{"num_hidden_layers": 16, "hidden_size": 192, "num_attention_heads": 6, "num_key_value_heads": 6, "head_dim": 64, "intermediate_size": 384, "vocab_size": 2048, "hidden_act": "swiglu", "norm": "layernorm", "norm_place": "pre", "norm_eps": 1e-06, "positions": "rope", "rope_theta": 10000.0, "rope_fraction": 1.0, "qk_norm": false, "attn_scale": 0.125, "bias": "none", "tie_word_embeddings": false, "parallel_block": false, "init": "normal", "init_std_qkv": 0.0478, "init_std_o": 0.00597, "init_std_up": 0.0478, "init_std_down": 0.00597, "optimizer": "adamw", "learning_rate": 0.00175, "beta1": 0.95, "beta2": 0.98, "weight_decay": 0.23, "lr_head": 0.00737, "max_grad_norm": 1.0, "warmup_steps": 288, "schedule": "wsd", "decay_fraction": 0.885, "decay_shape": "linear", "final_lr_fraction": 0.05, "batch_tokens": [32768, 65536, 98304], "max_seq_len": 512, "doc_mask": true, "train_tokens": 256200000, "max_steps": 4309, "dataset": "wikipedia_en"}
MLP neurons of a small language model. Each row is named by its layer, matrix (gate and up: input weights) and neuron, and shows model dimensions 0-191. Each number is 500 + 25 x the weight over its row's rms, rounded and kept within 0 to 999. Numbers have three digits each. A neuron's up and down rows have the sign that makes its largest values positive.
A block is one neuron, or neurons of one layer that tend to fire together. After each block is what it responds to, as a language model described it from the Wikipedia text at the highest values.

L11.gate113:477477520474511488535551458459488488486455473469533521455532496513473471537516499467477499554518520522474509523502465507495505532499477511482497541511496514483487535468467509472492552520502464514510504538542527519497479509458513494551515509518515494522480491515519483500526490506528493460521507478519479478454506471515478481561517485494479485517505523471475519486474508504500498491540478507541497499505500502531499478512499514492498493445509459470500488476477535514490537481481496515466498513526536481477510510482534500524542575523490506563498486527483516453478445524467498456
L11.up113:459538506489462498523519462506502522499473508511540493507494520478532470502523483463473504472508503502473469494531483536527511464524510483519513500555525505514577475492484507472510470473489513452492482547505488498507520540513503523504496528520493458502530502516486514522517473400515512456511468460502533481546469475527496503479498478488517505535494552502516509522495492512522491516486473530525533564511510506473529471504503478484511457464487494487511491494536510519506449497474494532458530520489477494518470505538492540516502540499469542510479505517456508491529489538493497476
Responds to: Mid-word vowel fragments

L5.gate34:542539497528473483466493540541467519494490491479480504516535503490505524482465535517489512549507512471485497538506526544483551488501510511470517511551501519514509524473490489520463462491498538467491487497525504470528566446519478491494518489529485514526538494513461478530525483483538463528526514497496477481510516484475446515506484520474488531471527532481497541476514488520482485520480484476503554458512491485466478512479488518492470495491467488484499528458516481502483517493540545495486484504495470508488479530459495494488494511567481513491474508513554525490490484499442439512
L5.up34:527519511466494514494459519479502504492543477474479540540478549537513520524524499511510518526524520464523505480480490505530501491517487478515540561506515495532516467484471481486540473485482551501488488512492494490515480478513514518503528491503435506481530490462492503497509513528554539481519520496506491501460542450462534493486485510517481536493534490476499514444490502487522490523457488528477532457468485490536500505509562497519463498534491494509478504456480521471492530497483533516544466512523475445487506477534466474521566497493499483475517519497479506513493457507460502476
L5.gate174:524500489506519445519545468508528515523467503479458496498527499502510481499532495481511493493502489486509524492493467532491473505471525497482533502526529478504513487506490453497487500521487486460519520508529493492451475451450522529494476531492489489495515510558512459525519473514503497482504505490474502492450517502572481514473495478470547519465500519480488484501490519477490512523476538528530560525496500495463492505453480491493446560523503497500508509488552477541528482464522500489472545497500505554497546501525520516525485492499528525530507526525431505474505523516520478556
L5.up174:482505491527534485464507475536510527501466488514472490562488514484545438502513495512544484484474487493512483491531456543503468488491530496483518484500533494510518501534501467493495487554496525496524543541506517503477488469518505560491470491483469499520477523518563450513534526496472481480528519485461517519483475466510477509487459481468529566446500488473462485482526529484473491525506499487499513511518479504492466508455478507470449512521490502477509522472490491534529496467516523486474542500521495523487523506482491489517514500460525480504513525566511499505449478511530517517
L5.gate220:556481535482512528491490504517545487464501528498494508492507508472486509528480464510487498511479511460506538492515556472498547494496551481464516467565527513561499504499475500485479542527489513486464506487498480446515490477488548489546531475532470491516499526496483471477549469504469512522483497513477491474444526511503511525506459489508484460503515478501512491490494453504533501519480487524494501501501494527490497495491553476478501458499510512482507527465530488508539519495502504540495515536488468471464433492498498521474472490512500492478434496510514484470457537547528514524
L5.up220:519518493464505477459442517488468505484496488524456516530449493496503515527505512512504490507491505477463496504499490465495502506483510517502511447456457531499509505501490492503447453495557516476489476477561500543527509513489508520491510521504486478527507499515559527481468481522522455492479472462511489490529532476526473508491502479512479509434507472522540535436471498466455511490483516493483548512498467458514479491498495527495520493482498483543509533505509534528479516512497492507532522518470497540492485542520518422476487485526508509510493504490543500455481525471516485525
L5.gate230:498511506548476490513519499450484492447531485471487501483486519418517497459503464479493517469522478492526522513528558468546517529492517489491537498506508469515545467476501499500479494514478450485495484521503502522549547487457498478513496505521502489489492545487490468484503474506510519525477527527506479483463505469539546503565462477460481488511471484520489516522481497512490501507533501511491498490520469506493479495478527536511507493516526533459495539505577504490498496452493525516477467506499491508490496481509475531474522491492548509524529495477504476536475527486514426490
L5.up230:517506521461500523495516500519493472493475489508449490492551519527504456519510491534534541496535528490496486523511458502473537471456465518496460485508494520563505491496531486445518510507515477515528517525477468512490477547508494514478539500505512485524418495457506487443518521458543467519451507527499497505472473532520487461497498481529497500491530460502482542488477471479504465498492534449483497549504519479505489529519506506505497468488426490497481504505500507519535490482483498462490515492509495465515465456501522484510499486515477495463488536490520515519512480539491521463
Responds to: "both" before paired items

L5.gate256:522503509487526513465509479447453510470514484509523511462516511475479515443515494494507521494522488527503519502515535459511525523467519489463505532500494533471493474431495539492544488498476458505467514496526461512506516525492531487495508509512489501483558538538476477484476520480552547494476526481537493518510495521520556513486506513496519462561493510532457461510460462479478542483483462525464520531504458561504478474489539459482477488523464528522495512501487501506494493456510488504522513514525511512513497478503482515489533471514490501545486518536501518463467506490516489500
L5.up256:479508488528487524504477509499471547498520517535489502493492508493477493498506507501472530444478491495504547503544505479525515481509501492498474541517518493461506484492538494467504503451511534500549539538501522514497476502512484506509464524520512490464488505504559489510524505484504499521499548459499540468488484457538509474506469497463531507532496476496535524511531495501463468506489490484460506493505506500447491533500503534539538529481472536537521532494445549521531481505512503462507457506536513516498489487511470423501494490491512499482509478531451457502484471439457492542
L5.gate308:519508536516532493495496514500506508492486486508476517499533496551472506473478476497512546461490504536480555508523461535513507490487509542496450485564471506492486499484499496492500452494532460441484516504498485524497546516500535495541481477541483523538560510536530484507501512545477461491509521489525536495494519471483517544509455532472483490489524496497517482466483470499499498498494520459463502478522510518504495511472518487478495534506473485534531550526517503514477516470487504474504518469468496493455506492474509450488556462524477508503511490529506564521533463487498468532
L5.up308:501496490491508487467460513524531512459481464487498489486524526482461500501506548494490510492507513479512538526496478484482515476472512453498506504446530508499483533522545494495543500484505525447512517498519527523510479485517464461480504515522485503515525499481529466531497510489500482521482476487522491519521500516476517495521482518455506498487478514532504513567489488476477412494491475529512506478503495500475529553529506486509492536474461512501510539584491471564502501536465545498502533464510534490520481436439468500466508492503492488501505539498476501508530485519484475509
L5.gate339:493488510506487484520504525514517480469522488500541491511512450484486559489450481475479518525529505459529481504537503489535514486489532500517474552539506484472489493527482473545512495495461506463512517536485512480435546502478511490503478509520566552460501548476538463506516481494503529504529489501482493450421464511545486492506491501497480468494507516500512503503497503492478497566494497511475456498512510527483491498502549538470512523470489541512535515487516520457499518495512499452515496497494505475474507475488515497454464513518536507514498484508464483463504524479489468471
L5.up339:544485503505488513518520532502457497501512528499475479474523434500496551529510502484491475469504516440498473478512512468532534518517504511518502491536544505536491485549499473510464486533467494482532503537473497479468506526462484466501479502572494503486513523491513519513521512471502526509526486502498475459498466502514517497523528448486496482459466483465534503435474463482460543531511528472497544480532475480493500514486519519513512505482471499491480520518480547523483507544480498484467465512517517463509512511527520486519482508487511500490476533452482475518488453484440478492
L5.gate381:525511528515513512485538464491517530464471546506508458471465533504521484481531506511551504486488517493541534484440485522436473516484486517500491516493493539512534526524518495486520484470515511522505510498496555516472508542494549495472505515515503493487494516535490490505495528483484478525522497498509500530486486500517507494498457535481503513510481501503546513512545540533459426520487486479494500512505497509477507472492494491497486502486539543485538472447484506524545518493500525530487478520486483455487531490445492472507497500505503494414439514470487468471496466526464480495
L5.up381:515480483520528504508526456450507532478471516439503491500529528510500470468510491504550524491466501481493483492518512459530487466509476525475498492511524485509490515478484521484516489502531503495471489472529523512464513505485499483524514498485512473524533494496489474526452531458468543497527522502494528493522509478495498531515468529495516450477491485505497526433502535520484516531454442561489494539533478508478534502471525461484462519536507482504498482507476504488531544532473497498505533474498489510459510469557552490526463491487517535463465491495491553522500534500451495512
Responds to: Mid-word vowel fragments

L8.gate22:514502499536539486485512500480525505457479448488486498476490507471507473508478524501457456532472479543501509558496491506444516516486460558506486450528490506547557503467493489470456493501481457490509454520554459526465525482484522519517521497492452462489464505549510527481492498497486546463512514505494501487522521502468483514478490522505459531492515528517511462503501484458512488533514480527507486498518512517495517464531510535480525514500503512502512497473531500526445500459522528490512508521489489447464478490481528471484537483530498531472533485485468485520474492510495486526
L8.up22:480534531484530438470532510478481501483498515478487492486473527511516511500427530487491471512552532430502506472503491503541497514499499546487489486488452478524496481523480492493471508514491496494520511525496556533452507482517491443531495484467518497455486510514505497504509537473486498466509510516499511476490507489464458490469493440525531517479506497547537478471517462471506466485524469492506513480498505450524520495501462522499494539480531512503517503516562527471467530521554512491512499553468483527524501503496545494526494496499489464485507528527506496489519485506466466523
L8.gate103:495529549524496488500481485495507495507502474483485520491433495483524473494454493496462463514451521523461510505501490499521530488479526513523474487516526551503500448481500480439492516521544507461537527475521526510528501524487462500480533492525475503495517555454478486494504453485516486481505513523494442531492497521486544504470437491551501484451518493515506490474503478515500477539511498508505508478485491502495521515519473498490516527502477507453498512549531503487506508530549523509484499489539548509530465536495479535478482559527446487488494526483512470512467503521485519515
L8.up103:499510535503492489465466517501478529479475491461476509458496494489467579495484476501467492506501549543523477525492466486495508465504499543496485502484531496536502480524495478464508523507543494498489503485505498562480519493494493470491573494560509499471467488501540492502506467446463506491493541471462475510489477505502536510495437524511522528474535527529524507509528453503487514526540509517503556509499501493487495484473494495517489555503521522485497504501492478504495549501517485549501499479535531503485487504489509520483545504519504523518428483481448498470471502526512508495
L8.gate147:500502502533499491494485473537525516520526476507463512468444475484480519480505461475459506504507553523505528538512533487510501526480562509481512484527504512506501478497491460492463529528482496481533510532527508481525546478517511500452491545565508467488464521498514505528483485483493502504493506517516451533477508497522544504499454462479495494494489497523527478511522518555523491475503503509493516444490446462479503507480515521449491515478482482446474489509504522453497545468560495509499527486483450480528477515504446499495473486509524497502501503532517470534508528502545486514
L8.up147:494542507507464542468399519507486498535528477513484503476471468484479517462537470496512514486517517523485549489488523488481527508511512516532481469526523474494475503509493496481528500504511528458507515510478507490530538516494537464463510516487471503477489489484524510521500516544518456485503483504533511545519532497514510459534472482490486508470478484511489495506511514478505517482504502482529510522521406496499511500574511520468495499466474505427470478480510486513509523510542501519475492485468426482511514487524498535494506531469475523513477519514517513501532474520527509516
L8.gate382:544519498481495531518509473516485510499545485527496492503463516534497463497489487503493457468517499511543520510503524493509505514501536516515514483525478510503445489503538498488526509511505481500507508488507509518525543503520508480511485494522505518495477482479498474440466527509473473469533523520483484532502490542527486494451481479505560426511488507527505447464475502502542472475471481502521539494481428495509519538572507519478510464440530535464451487510535516496517494511499521490533499466510515466513500514545483536511473529465510508494519526537514515460500517546491490508
L8.up382:517541487545484517455479477498532449488489525442495458485493532519500534504514463485513529510526481559534521499508520498487501558506512475504454455487469468507527528523464535514536482507509493500475525535512490514496544490495499526511539510501500497436533492498475497553519477494512481497505441510453497460490478472518501511525498488493496502494482531539514506498542490544504488498515526525548538456496495507512518465488522519475502502499469463467470469475489505493513520472506537514515520480470496476471468500492516525507512455473504531502487511504520510488498504557505476569
Responds to: Paragraph-break newlines

L5.gate67:507525541490471490453518505505540487506504496473545512480559470482481518477500522471529497529501499477512553478505522488510497514488520477464512538508474488516528531460466515483492529473483477480501470496507494441506490534519502496453528537509478474489486502498484518513510526521512469470506486504541466484490486485500473489510494534506477518536463505501524506518493524498541527526454541558560509488478504498530503511485484513489470506468522534519490495489495478475441493515519491495525505452519482446510511490483488513473503515540479543481485500395509518528494485540520529534
L5.up67:456526496497494489525502503501502476470499524520533529500549522431516530498535511488492551489495452506517518456490546530526509508493497486461475459514471493490507537464492549472513558515499524493544506509512496485475530538529494493528520477475514482498521518506438468518494535500514464460492491504523485488502516531526459479498531471483504518479464518527519437515499507465460491535490561515497514470448504514482495501503506521469472493508463515440494530535484465488499495497489470514480513530486487483474506514507517503512475496496503495500488478438480491481469473468500554496
L5.gate77:538466503505541532471525488493525530479518475462496507518536444485505498503498509470479555514520462551508506490498538474488479531512479468452515521488478498488480493456519502490511543499495481440523533530504491464481521452491504471474514516524520467467531501500503478527527508497523501510474548504499513489503498461525498487474499477521487500545478540518482496508502560507494473534486485486498535496484515511546543477479521514469487525487480504464518517501538507479562480509508512474522540511522483491516538478489568524491460462501516476481490517459514485499524455529547492495
L5.up77:491494497515523514510491512504531472511521480530511490516526493502517499482489488508503515499524506474515488529524529509522527397498529529486490510496500544479494527462489552508484505497504547447500537489531495462509515521505477467457525457541473506518486523467514471527496508506503461547500517508507488470453483480477525500458478492510495465517489530514493486481510497479468528559511552528500527448508471494507506497474528463494478483532484490494518496521521554446465459550493491446455516519509507499490474459488522483500493530483483485467491491491458479540492512459511494488
L5.gate163:469495519548516515497529452535501457485525437512503480509484540492487522490516481559494461493477486512461535488494525506501446498455501477476488530499475480534496488468487483454510455506499494513513499468507502524462481490482519507590440507534502477532538496508490525508520489498507502466489519459545505529492511483493475455517541532561510504496485496522488531481514455543494493521525474511501522522515499489473482531504502469513474543487482490502489530502507501513516511467473504500493529461511521497511475479496555509474493531523449499493510530505504491436472501494491501496
L5.up163:467491498528538534530513514450472470505482544478510481512512497493503481491542475513509503516506486512469526478481513489498455501503522470478488541448481488524434512492497538446465488485500471495506512495527524489479476511519499495528489474556474490522481505526481487499449519565472483501500500542535495551524467493541493489500483514553519534511491478517473519491462509530495498531501455502456509546488519480528528491508553496532489493508513493533504517524456523504498522496486469473467544509527512514478505515522496523523499506464507544442482519477496532488547457511482514498
L5.gate208:462540526485439488555511503524520503499479543508554492485525499493484495513452499520474482537485451515534455490502500503519500508501506495514511537505477489498506532511451465462519515525518534529482459484480547480486497526421480529474501474522477546486545506501471524500531499501456461467501522492476501487509463507503504483476513501489517511496493532530494495480515519504493475491521508497533560515453480498522508497511489540495494505495499428469471469473548475493479470530500500523521544540500512489536464484481541518508460511488519505455472472489501514517477487488493506506
L5.up208:501523534489484486498515473510501533464479460484511512482480478482550490472494519501510443494510506476503533508545520488510524508515499484485500518498524474537516511489493470455496495485499522498476476437497488527531499462501539516521454489542504525456472526476515549486519502536523546460515536513490495555491516511487540444507485497504488516487532505496538523531525500514540497507496482518457523489498446481486553467487461485491557494518506505493508510466495535519463468469505495460467508494510466477501476514462499465460523475478512512497474543442524499537487522477519484482
Responds to: Countries and places